Weights of a small GPT-style language model, trained from scratch on English Wikipedia: 13 layers, MLP 704 SwiGLU.
MLP neurons of a small language model. Each row is named by its layer, matrix (gate and up: input weights) and neuron, and shows model dimensions 128-255. Each number is 128 + 24 x the weight over its row's rms, rounded and kept within 0 to 255. Numbers have three digits each. A neuron's up and down rows have the sign that makes its largest values positive.
A block is one neuron, or neurons of one layer that tend to fire together. After each block is what it responds to, as a language model described it from the Wikipedia text at the highest values.

L3.gate130:150095116148104127123125091129145113160137191112076110121117175164098119107122148117127132086121156106090149165140109150136112130130168082132122150127151125127130108119097127133104145146115190108113133130172151109140140129134133133136140149118125098132169081119133151106143160124137140139146125101149147110162154109135115154144111109109172106116124168189144166176177114123103138148148
L3.up130:162110106115137120114144124163155187164106103112162126124128100132155134083115155179104151082175153098124111083106150159141134113165122104075160123159128121184155142137148108131092142144119114110127163139133076124120108145096135138125160131153101079146165118112173124144137157139139152105135074112159096136128109122156135120143109138130156135150144130145145088170152121126141112117139
L3.gate273:176135114109098139117158180098155093083144108113152123146113124131144111103097129137138115095158149119083141167152096157106125117118138109157120140139136163152148122153121088088129150113138153172086122125147162133131128149140147128119155161150127096138138093125143133078089154131126164094116134117122099158187095143148123104115143151153104120147143171156132082122129103110097209133144
L3.up273:111116114140077111101141080142114171133077140121148115115124148146142090114108134099116118110124117149103145116130135084117126169128152172140121143122150139142121123133136145123055138165107100115152108161136100097152107135132136113079106142124101112163143136150137134139143110149104129138158115101147137130112148136152159121153099170082122113121118160139110127126131128142148137124085
L3.gate274:157096107069097126148142111129108098151096140128124118127110163170143155106166145148106135099126169099122129090136133118151134133122156140101156147091122123126143167124096129156109112092141149084122129124099114137095117131110118128109162105153090117097145055125121188124156143117115168118111094138146132111164132110100132115154116090149134155147152126133116076138210102119106121145134
L3.up274:140152111121154166079109100125108163150116136151097077156152123085128112138140148125137141160057142126138132135202144108133169123127095095137129163120125131103118157134119142126126100112101140148071124150125167116122135090107139113115148091136110083130102139132147095113106115154119136129139071154127114163154144142095137148132195155154150087149187123130116107170150121142109136104111
L3.gate697:168102123109143130090131115187148126172101158100095134127141115146131134114112114134129127123105143134099162125146149136159094115115098122152134112112113146129117127179133140112125128121124146115155135114130081108174120119100143134135160124149089107122138102138147138117130119055113132123119089167090098133166130132107162130115139121133122104141112113140127147111113087088115151168154
L3.up697:113143156142151151127121111149130126133135132131169129119154121129120136124134132085075188120164141108137164126112101150125160127111120143136148121108157138156104153130134096139104085108131153084069125121102126128130110140095130107146195171170121115101132127082156156088115123169116145116155139144086096130124148138159118082110125160173111133147093108155102150120135114139133135122103
Responds to: Mid-word and mid-number pieces

L7.gate65:154131118131093120094139099161123145149135142160117115121165127136129142128097124148102077144116129100106118145098110148164120141117127115159150101139140107098191113139139091126114097144149117118169148139130090144129118134112126142129138127091129104115130100101112130153153174101142136143155140134154082110095126168147157120162097111095143124191156124149118166104139147180156086113125
L7.up65:136146113147184155096119119165131115094116109130115141131126111085117151125139143087105115123152129097106099144109117106126153143167126120164127150123122076140144130119155109090138148139190121126128163097148086108121148151152130130094151099087174153112160121134114138104148167138194129105103137151141104108125152091139122126166125143123156155142116146178147121117131131121148104144145
Responds to: Word-continuation pieces

L4.gate72:145091151134128125150129136113109104128108129127145087135105169124100149115099119126144153062148134089153105128163145131162110123132142135171075151098144154152151165081145118119122102150144126178098085127133122118160152090157141115133109093155138115131125099143115061144130157119134073107156141141143141160155174128149167123131139135135090141101156086105149118085119097122117191151120
L4.up72:110142173128092132174141133111098143138126158142087107137175098118143123150124187147117101110139187156120086103130169130113144106149154151144102123122135094128137108102111117121124158160123148142149137143113105162116140108140187102157147114100132141129136125127109110138123116119087088117118148124191158134139099154110135104139131114149152164124112115118134033115171138108139153142096
L4.gate83:138106117091160136101096146125114124119120162090128115166116126140150109122102148092116144084113146116126157104124131130147122198125182156121122131121121119142082120126081085106110073162114157120099105112096139111146125083119122176122157097117132156150124101121142109114126128185137138150126120107134088106100147102173143093108140143105128138141147109145145138126116099124169124139105
L4.up83:167152116125149125160146102089112123161121117102118155118128144132103101142120134101078115123121149118112156111118073123143112159123159116114159127163166084130084123125161116126155120182107143142124125128166159105168149107138188109150165126089127156130099174148129125106123159127145134074133106081160120125137181093101150124084148162174152144111089150110115134147127140077106114108109
L4.gate280:166136092130083127156164133126166152126153150108111122131140129155136138127119171111152130142123127114117163120103144144126156122112090127104120141150094154129132122106131135091110131132115152122112126162137136137114124128115171082114155091120145095121124086093130064121143138119134151101117166141161111147132134125100133134128120131103139125117166106116088159168093121155129132053147
L4.up280:115147080121140110086197114140109134155144106145130152145146141128149150100092099124103129151089109076106128128124106136133127126167100102114160110140127108132151100141135158138168121118143121119117100160154113085137138144162134150097093113171107112171118093142147139154138123110139088135120110157088124105188120099094132091106119115102163142131161118121142124133117149160132145175111
L4.gate378:124155117117121099146111130122136165150159135098154140160101112132155156129139182131106161136148149142136108145163132130145094130126174125120130141149134147154121088113135117093140139123119172136096137177085140120089135116130141104097134121122170118105102102149108092157121079141107133109098111095148118112087136151147129109179117134139122135109123125147096147163204103142108142140141
L4.up378:126136117115126138154177088123152111086101103129109113158135116128104129127144151111121106121135083120153183134115113101108150109120143141116139148064171120151103124153152080162117125126155103126122126126169139072140121097140131097124149145117135131106074124091141167103173110142124143167132138197131130138163102140109130133139121149095107127158161137049152151174142150138100155072143
L4.gate443:195147134112109105171136175127121105127098164124116096130139093131137082094133152110121145111152133085117114134151107167129169091150135151134154101155130101143147173125124154124130141128137148119072143101101129137146112140163143087161119125135148122126121108146128103096138141129101123119137137138157119108085177122145127102150160156120097148088126155138136175160128111157116143101161
L4.up443:137152099105130100110131121153129155155181131097158131158115117148153126136141148126156158087167100151149094085120111149145108149166124144059150114127129124133127138122114117103099117123137143145147192084131146137120151091157171128126127124146149114120098152121179159170150133133089136089108119158132132100122109146098096101127137152105109126108131123118142122152170093102122142142116
L4.gate449:131133101131112120129087122093148095133125127125129111117080134104156094115150148134141141143092159128140118081120123158180121153114118130134130131119116143140129138130111133083151112124084144155098120135152148133106155105142127126097129121124146131165121112086161138054107147173137105145112140108134114111116190138147133131086103133113116173125166107091142159135090088087144130167115
L4.up449:127143126130124117137093111125122097127129134140113114147125148142109131120148140139125101089135154133155111073179137147098074116107140150175111144150129071141147139120108143089120079130146113138135126185138133154131095159129086109077109127142152159166135128125136144097117151115135069121117145073144111127115130178114117146105115123146100152119172110130117107140148105141111145109096
L4.gate454:137139099102112072148094112159105103151148129149129144142106138140149133115101160118102130142138130149114145098118122107158137156115121113130197104123145136138146124119164098106150134196140099134094124090144104148122120122111156132111190159092147118146144102129111131106131135080137144100117096099157140134173161143126124129130122130094117141134111188113105072177138150119156131122114
L4.up454:099116140075112136084105129156100134158103146122131108135137113133139173171135123092128169068161103151125107109127109147141162132148123139105169144123141109148141134134125123168128149112160092135082114137104137152138115097126152136088097078151146130144154111143136103139107116114092121121143107159156131143136153169107141107150101112126183146134087146125088141165148127117138131134156
L4.gate466:175126148120140135138143112093139114134128138108141117108083142127139070120147125142117129120145178183129096111157111143125134124161160080150111096162104139121175157128158103106090091149111133165112138088135124123139110147148180113137172124122138068090115093093082093093097138124091162133113131105103106136109158095150110144192129143129117126116118181100113120126139100141128172115124
L4.up466:120152113129137118123143134117107159139138124113133121132140126167151129156153105126142154146133123138083145153110150133105175097126123115147179147137152113170093120123108131132110168102112141143060134102123119098150102129137093085125113133115134102130146155105127123081126173152150131089130136137130117105172154139150127121110098111162117145052081149094150120147121117096138114113133
L4.gate536:121131113145164103168137113122092116122119160157137101154131134171128127146119158119160149083133141148177132149152113107111142147117084118095132132109115142120149113125107112129084133160143090138124152132152134145133088129129129114060196146161117112144106105125104109141062077134135122109111134146122131090114131150137130122157127134138093142134122116161113108163153120143140140099093
L4.up536:139163128157108120131156146158129132118108169090109130131140058142130166107154109118110151130167141121148134129115118098136105165119143083107182174172143137144177149145091126151157136109165108147064129127139118083129139138144134104106110105109169093122161111083091145099102125095165126142129144082129119114154116142139100131129166123104120094101098149134160129135125097140148145101149
L4.gate595:099146122127104110155116127146139116084085126117113151133141115171180074107134097129113093102114111110140158102133120135147107112138092158118167088119127106155129140117152104076113196118095141107103128129108112139099088115094155114122140153119155117135099108143122143077124151148122122066134131170128090144180154170157133103113150095139144121073157169091128120174128106145117123121151
L4.up595:137110108155161149144087139113142155138160155106138108169115135149141112146130136119113121121112168146150108093078158148112151130140117125111083138100150151138118134108132094121099107123149094137112118127101122153151162125124127135102136118113115138135123124136116123111148133124114107122097116126110108138122129096067130119146132131120123130123104139114097129136129134140164101189150
L4.gate617:112149099133082106135112113121126124132139134133135138085112094144110081119103115081154122113093101106102100149116136135078146100152144099116140084130146146115078136130135094152127148124135116059147129079155129107091099093199157171136140158161149154100112154160140121110113166094135147075141137062111109104125127134156142128117133154144139112099112142121112107120138084110149142127152
L4.up617:140110117172110149115115115126086140095082161152139135168113137119114162166118106131133095155144099139146152129094113144097149116133162095131158122145155150090118089116117128124127114100142152105107121171125118164101134161129141160083122154129150141136132092126110147131119148109134126116094132132079142138157154125159126128095102167147125096129103115148101151163082134118172131104145
L4.gate623:108144133101110114108157120137106102131144136099137128091105125159097134136087090128135120085111140062140105152113112110088098153078131108118164095113132138181085158105136127134124156144101150151146179141118140078106152101159104118147170159134154146127148139177162141123093105135127146096151082144105132142127160122171133156132123127139084164101095148125141136119102119123156151135180
L4.up623:124172105142108103143115087142099152148117127165157115119161111161136208113096136124124162128109095147133116133086104130175090127133145145128132128119112125161114108143111113159199124151133141147078101148139138159123096153127132103074127106093143135119093152154114167133136123171092119112078120163115132134074129111097123121123116088153116143169104160126092071133134147129117095148146
L4.gate634:145131127101137145132191135137143095163131078148109148121102155148157128086122148158139111122118143162134189084143123149106154144101121122105217118150120121187152122109184099141157120166128153120118088094127113158128074087114132121150166115116148121152129132156091089128091101143155141076135163160104149168135113145131116162129117112123129148122131167124106108120152127071097150128146
L4.up634:144109110122071183135108130145142119142136134133104142142123153107107144148126143078152148119128136147135143089117152160158121102103131157121124163117129131123099131141094129136120117142152168068118132160131135134112142164127115079130140126099172116135109138159134086105124078147151131157122142092140123130141101120116130142119132118162165137104128138104081174121152095147140137146175
L4.gate655:154126124108115113144126138146149123140161149115111151123138137137130128160124135123120120106137180120104135136113135138070127135125112126080147081150155125165151167143119116131121122136159153115091141121115114085122098141133121132073168114143130113124143151109153165105129164108107169108109086129131142148150081117129104105125129079090139140133161111113102153141155129106122146115148
L4.up655:135150092139143116124126119116145100168143131152122105115142152153134131152124123098130131122164111131135111116106118116076116130155124140138168143108139121112121140073119114123139111110151106102106155124097126068129110139136117093125170126142121123132138122165132153113168110160104176133117140185137101170100155042108148129171171135168154176143131107167139114127162138131119113126131
L4.gate691:136098105156132111112148180092162151110113135156114144129107140112126108082150117119130162128112137152110140124112115132097160156120094126096178126150142122135154136150097113130109140150101153123134124095128087166190104126154095109152099173178159116139161104106121119103082101145105131087115175111151157133114139129104149151161105123100126128111130149118089091159182136066129174077147
L4.up691:125110124130122120102154142123109138132105082135099132104130120123105141081155106133086159128110121100111130112169064133092192135089100139127129118122148083142112161145117112120105122114090132172091116165146139099150139112094138130121134173178142111145131121134102116138087129135108138111151115139139143153110098101130145157182125155106099138095168131102119096153143174176072122103128
L4.gate693:106097135161110103125139100127141132150138138082137141097095101128099107136102128119120120109158109089132174155125108135084164146118122132102206137158129129088121153151117127143118139159123130132133114105103115089145147121117139117096146107138088127176145111085090156121097139157151123107164085130085118171118180184141085084153112165129160103162103097108119109131148124167121138083099
L4.up693:154105108109108065124120122160173127137076149141120099152081149125135119132103149178114148140111182164111144130152118112132137146129159096089133104140123167148147171134134074157130133167140117116173137153114115097157091102133113148156164158140109128123172105131157140104156118084134124117152143158102129155132114145117124125100115112106159170095143128157141141152129111111129108080141
Responds to: Number second digits

L3.gate256:109155173172135115142135128172146148130068129126128122133148095125168151095141170156086126124129142105098169143144121140142098122145112083124122095118133125144153131150110098162131155104164130124126184122107101135144138121162154151116121175144119110136148139102100114146189155086149140151115111149134105149133138148113134124160141087092145121145129128123132125082160115132129135141154
L3.up256:076110157168134104133161109102144136069103069163145122107144121086145164107142137138165146083126127122115130150105123179134144100150126137117151131148144173111103121115102106145088127138158134180119116102122096133114134150134103127113139156087153115136125178147073130131157101112120131173156129126111123150183113139100113142170110137103124080088138163140134137107110140146140119153173
L3.gate332:165144084114111126137154101118127178166115165082135144115105127179137146110087121148145123143120112109163137155095151108154078130133146130118123112126098137135148108082164134129115136126133130086130081078131152128102132114120104109124139097096154124121116161087131136115143111118101154088141120127094126135117119118147093091119072115100138091110132134094121144110098116124114145116179
L3.up332:136128113056126129176083116121094128143121125118153092079157148157158133122122127130093135126130164095182136155100122135174114099148174145140149105119072134115125128104154170121109106140064126112115119112113108173099079093170139097166111134103119147114147152115109193109117151123128126158129121124122138120145143127189109153154111111140151105129107091105139140104141130142142135110111
L3.gate413:144095145140140107113096121128137119125120136164133105096142125145104102166124102151151136132162135151122115146093148110125138137129106084122092120095087096111086083123114136097138100110111134139119128155110132166129113129143123148169115125118107164150134115134137125152151159113115092112083153139107162099122173057114167100130145125134135115134126096114106158087143157121117152102143
L3.up413:123104143114123111138123083081110135113146114074107141170076126118145142111133122067136105152129116129115102124111119114158055114140103091184141113176109149115134100104143155169118147108111135096139097143113143118131087113152133125152136124125109124106100121128132157110111117149135095100124115141156135104187116168112112169145169076101114142088111143120123100082108169124182152136123
L3.gate505:129081128099121114132121153142099162135129159145086100104094106135122099127144145111114131141169111110121118099124130156137138129124112138095143111130126122120123160132139099178146118086107129122108117137097084141111166127126178076165098108123096134146127113142112149113101171174123154127152147075121159117170127123138151167132170100097108102105142111136105151144149106092166130105176
L3.up505:135131100154110096110108110124122123131168101116127129149152110140133166132139157122131138105183121128164106093116144110155153152122126117118145125143113091129102148141136118144147120166115071117122106076139101146070109113138112134115119160118109134106097077142136111108116113184109088076167131139161096101077131151125093161122130087119133113132084126100129144146145174149132110128156
Responds to: Word-continuation fragments

L4.gate39:119115087114114105155091165137130120136126149053110138137189116171136154117148158131101143150138131122123172162079112118145125099105110162092156118156127130097139138167137120101160134121132176112077145139128124137103106135130084089136135151113111135131115102128125131089117118151077131091062157101135127160143112094070131122131141124133164148136150195125116121086153101139121113158122
L4.up39:162180133153168146097119104128165133137101106134105070138119136130100154140172113124122140154166154115109151147176101127118171138144161115118128164115179094153169172099111165105095110119129141117148131136130084132123138122145097106139127122145106151180161136162155119098183166109159153120149117172126078136135118124147097130113115183141098102147119094119130129111130132094116134155134
L4.gate102:102103107162128094150103137094135100136091144112089134067108175156129096107130112116081127158126151154122135155098127131143138129159105089119120159098107156097123144123117136143153147102100157114126160098104158150137135111095159093150124163144120132112120118176144154131149157111087185120124128119137167117175160110123147150161157136103138166161135165121126142114147134125136145144120
L4.up102:130141106090141133145135146122116149135146140131125141167150148091113144103117133088169115104181133131095163146085095099108157185121115093095159110121131129123126147136150097120124135146151165153116128073123101155121128135102125135112110122110140159122117128157145110156156156117110151112154113094125176145160114142175133158161129097120104090126146132164154107143154146139108092130138
L4.gate225:127143159092070122112151128136124166158104174102133140080133126148096182113113115105111155120136101155094111139144128147147168125111083149102137137074134139100110110115125095112105111126071168124156149101142094124095123113111115111120133113125128149144174145117148148109131145105155155111122121120135166109150113091132127068137166104095125119134103091124089092133193152120132174080138
L4.up225:124143148110094102162112158121123155099111113148097108125119082172149134166110137127149104137104118150147171100170079142126146097105091124114123186090161137134133092151155139058090155111135117112131130136138137144097085156132126107143115138116114101114117099129159129085143113139133137161126145117149112121122087132117129136131120109110120109165112117142128091112137122153104142113132
L4.gate238:131138141095161098135114122077187092133159137121125145112061178131177133121134130138111096159147150099120140152128117111171159131141104129142115092105099124119153133121086112132156142113128138116162190094136161141120146109161069114119137134098110088123092081113168120113125114124126145130119140130115171114107166097141151133131112161097162134156172088075125178139130115156105114142105
L4.up238:103139095105144165115105119156166149121162071107142134151095108131143128143122135114139146096137166124136125079091125130120098201111140159155144136105147132143170135117138140175120149147138152114158124123130124140140112117119148124143122074089130089153098120137154138092181129138169102119113099104142136115142112151124143099111101116124152065157128077127152154125099126115118119111130
L4.gate250:112094126171109121174171127132148123123092097167114180092135123142053134129133139117129110155106106150166154157139140126114141117157101116120138125104089140114129128100092102117129109156149142143104125120178140138103159100105160126130128136087130108129124107133117152129145164105111163151133137123079139164130137146128124165147080192138121123119184142125100075123126156108114120125085
L4.up250:178096169153103160102107123139131118121171116122123143094123133132106154097110149135140151124118132142113151141115112118103182117119079095092154075129149127146152156159098118147134129151111128133109125097176153100166136104070104135149170163165142074131156130064162148087125145090103138151189139134125125139109133138155119126127152152133132111092119119101095123108152158102084101111145
L4.gate258:133103160136123097113163167119125129139097080156118157138118163136124159135159147112106127136141163141133140110113120137149135135144109131084155100086137154130111127125095087112107106168122092114134170067127137160085153148081134113131128131113101123193119137107107132112140182097125109143145145117154169108127117161141116130147121163160136085129161137122105088152169104119180122134142
L4.up258:109114142113084152165108153113133128143135153135137113115108112125073142133130161166158110155151120118116117148140088121113127101175124112141089095104127138119123143135150170076147128083134166081156145109135109103085130129145103184127120096152099101119133091137130117098172155113065125088135134137078142140109106126128139121160107156104168144130179084141141134115165154118104130066170
L4.gate312:149130125145101149143090137110162119145116121089158145107138148108104129118164132103177103120206189089137142117119116167146169099119138119107128112088133171069093115099146084162127101166139085081112182116135094114130086142140141151117118107128117104123124102112108117149123098108080124111145132155152089068133129072106136120111167121101120135157159113080126109095119132161101124137140
L4.up312:124147136139168115092153141143156113093081136097162123129114130139089130111154176117128118146106136075166118125098137079136131159127128122162195161116135125120158144168111153122123114135110124087105086132090161154098124130137159115129119148125198111102153098151145133133175150101097121134128121139131129156071128126122152160161124157119131144123166110121111184103122121110118154135087
L4.gate347:155158143137114136121131089180110096101165131124095180145139105099127157123154116132146057126114154121144131117095147158114145079111131107128167120152132114127116139110126153125154106160117139127127125097132132175152157138134166114144131108097163150164139112143085120100152106147095106153094138136138126084093117144166093106128116126127126116099154109109139132100152115127176156097093
L4.up347:115167153087124136136096119133152137095129133151111104153104084126138103096150178091111104144129121118126144134115159146151142119129166102113126129139146137102118129069109133129119156130112121121107125088100145160096104184115135119127165100110110124181113087141095119142101079123135147147131078152145076102092134136122108167159128128066126105116126137138142165128103114122120128138105
L4.gate365:125121149157113103128207129101107144141098133086118131107116159149085101143121141140119120114137163064118196137119160145153158177136081128168138169118109145115127136184114128161110106137106130121110142080137182099150116135116143126129132141127142138123122131130152115092109137132158112115120106161103094118114088175147171128140123120130186136148107137096120154083130144078117122127141
L4.up365:111160112183103175136141133165069131095144139138138132115160156157127113118131085078152106147134161132115137153122149094147107142103100140157150133078128180117140135139151136141190094112142114106133143121133147129142139153108161100155155140161151144139132120116101103146141169119112152109109085091112136111144135121133145100144091113155133101135147127091132125113132155127121141153104
L4.gate383:103115092115151129126125107139136122118099113114108126161121084117106133112159123144101097084145152072114177124120120133100139131118108138129137138140074133120138074168095139096097124147115163100116095141112098118129116140120161165125075109101150112138108127144156107138160093090088137103134099171112125098193120096130120162103115163180100144173101135108126123136155105150100111105186
L4.up383:113128140110148148155103134127177132134124136171120159174102125122161189090142134131121100118169120159118116118093091116170133129109127133150130096137124095095117148098147135134103152170095126158139166083152151122159084173125129143096167119143094121161136097100130087120171106094145121084148134151118157135111113156128121101149094131086149129139162175134170084148132159113127148143113
L4.gate404:105122159131119173118103114159123124065098187164121150160117132144081132124110122132141107123081115073111131074109162132095151125098148124132168141131080115171092117138137114125168122145125124157137082147135124112127118094111111116108094100139109110120111157079135091146143136087132105086129141152150166095101134154162116130134156132114161125125181078128096123110135116098169134134101
L4.up404:124119168149126165133105139137166160126122087108182071144116136130098184153115123143111105146130164130144125120118069160126165135102099153109109156129134153093191094170147167122127147137143155118137119135136113083093077111130148145121148102174144131142133147115108178104146156109125132150113138153155111129127087101117119124086121134157140121136120104118104113132106108152145144062124
L4.gate410:120173121139098117117136096133103131175123152085144154133116126163099134102133167147149125121160111128123173134119120133140113094088093116115164091112105107117132129138139150154094135125126134109147194099098111113151124144103137150147132098122183141119087171119102129065144145106165139103139112116097129140147177135111089135101095111119182081128117161105132144108141134085137140137148
L4.up410:133113137121131174151116138139126149135096102137110139116141142127068144134125107114105154157124151093123108109153152141118153070143187115135126125126136140128113094128111166171086180137161125122082169161097098131107139133126120140096124120169094133123118098118142159151155100123132121125127106137097081112148124153159100141092141139151138115094134113166119141120145130112090121105129
L4.gate475:167135137139105131099116137128168096111110123133119121158122121132092122126117100142140152091130126133134109093128113129137149157105143099118170162128146123134094177126127117098154155106154136124123136093122127122110100160141133080103136154081124093092138116134082169096129104127154148126138104122153166145133113095148139129148189150088155090168168142190123139105119115103103115164117
L4.up475:128100154153127113170118136133156103121099136104102117123159119099168135137130153106105135139166125153131138134128123182097119120142161115123165199092135152112122119144129078112143121128117157130065106159104168129087085125138140115072131129125157135085109166105170141169097065162127128138100071156102130133116154068082101161101140106126099167119146159124099158173122131141117135113165
L4.gate483:097147148168138168119087140137145149114124106122124124096108099137114130123174139125123100134079148110131155156153139116149131117139105099105098109133097115154128114138098148113132141146130163110127177157176119140119081165120112135139139115077103101158141093117140141114134163092098147116125138124160123087159088126127103080113147153184124156195135094103132129102124112132082129164136
L4.up483:131137137181142136131160154094166111078103078136128150125151103147139108133144104124129151181083121142159180104124173116117144130115093137120106174111148123106160121149129128131149094150109088121143160145125131168134157116128121137121136203145060121095115112119150145116164094100094095107116147138130134066138101159136140139155151143138103119070148126102138127119126107141141106103155
L4.gate558:165111121104135144149107115107164115130116137128124150141103140175114184091113156105177067136103115147175146091155147124140137111091061126139141127115114170089140100107127096158166110153146124101118186084146140121125122140111130126135170117094131087142158113083137131143115117123155107113114115139140123087104143134146142135135116129111133131126142136076094125125093117144129155175066
L4.up558:162110144134120132115084114157104132195114121141120161132130125125111148114149124157140103163141141081151142126110144143109141109156130146154136101089144125129137120126141118148113127177131137114126169144162088153085132166120106155124095117155123140139137123134105140152151112134120119140103082110147093091103130126118091148130068077139137154151170144160139108130128140143153133111106
L4.gate597:084115130118121107137137100137124165149138146168123080128115129130142159118093124100111133121130141133100135125090107119131106114089099106105109128111113176079145122117107134101118088188132161135116133113128098146137110138126126098129158132133165128138141116121125127139122149139104108151106156176100112136126120108119121146160105072131153159166127107155053116122165148109141114115156
L4.up597:140151166148129129123141108153122111127138123111161177126122127138132112142157127137090091109133110089107122117130114111125080114064114135129128125058114158098125160156148083097141130124136151161093140117141106138099157119126123137138127084144111115155148127124126085118098185111124120186107165121172151144110132119168121167113164151122147123123146076110128139157124177131141113119123
Responds to: Possessive markers

L7.gate118:071114145115130111154136103145133086068137190108078118150097119143091117116126182090121136132145123114101122099116142116112110086120110165127134152143137106119098158104148139106124106082117163151084148103139096097139143131132132141136126114117159089142144108101131179183139135116137168110119142133135130104087103122137171106115155127109090170139121132096145109116134114145148126165139
L7.up118:150125125134097127168175131115187176124181116131148144098141148099110124100108138130104113109114126119059124144155134124106122149076135118131131154152098145131133178137142122150136122110157137153139092118152106085109139140120128086141146100134119091105154131103140085178107106096089132150125152099176101151129092096115138095169119106136145127140129138142128126104079157099112094138116
Responds to: Digits in table cells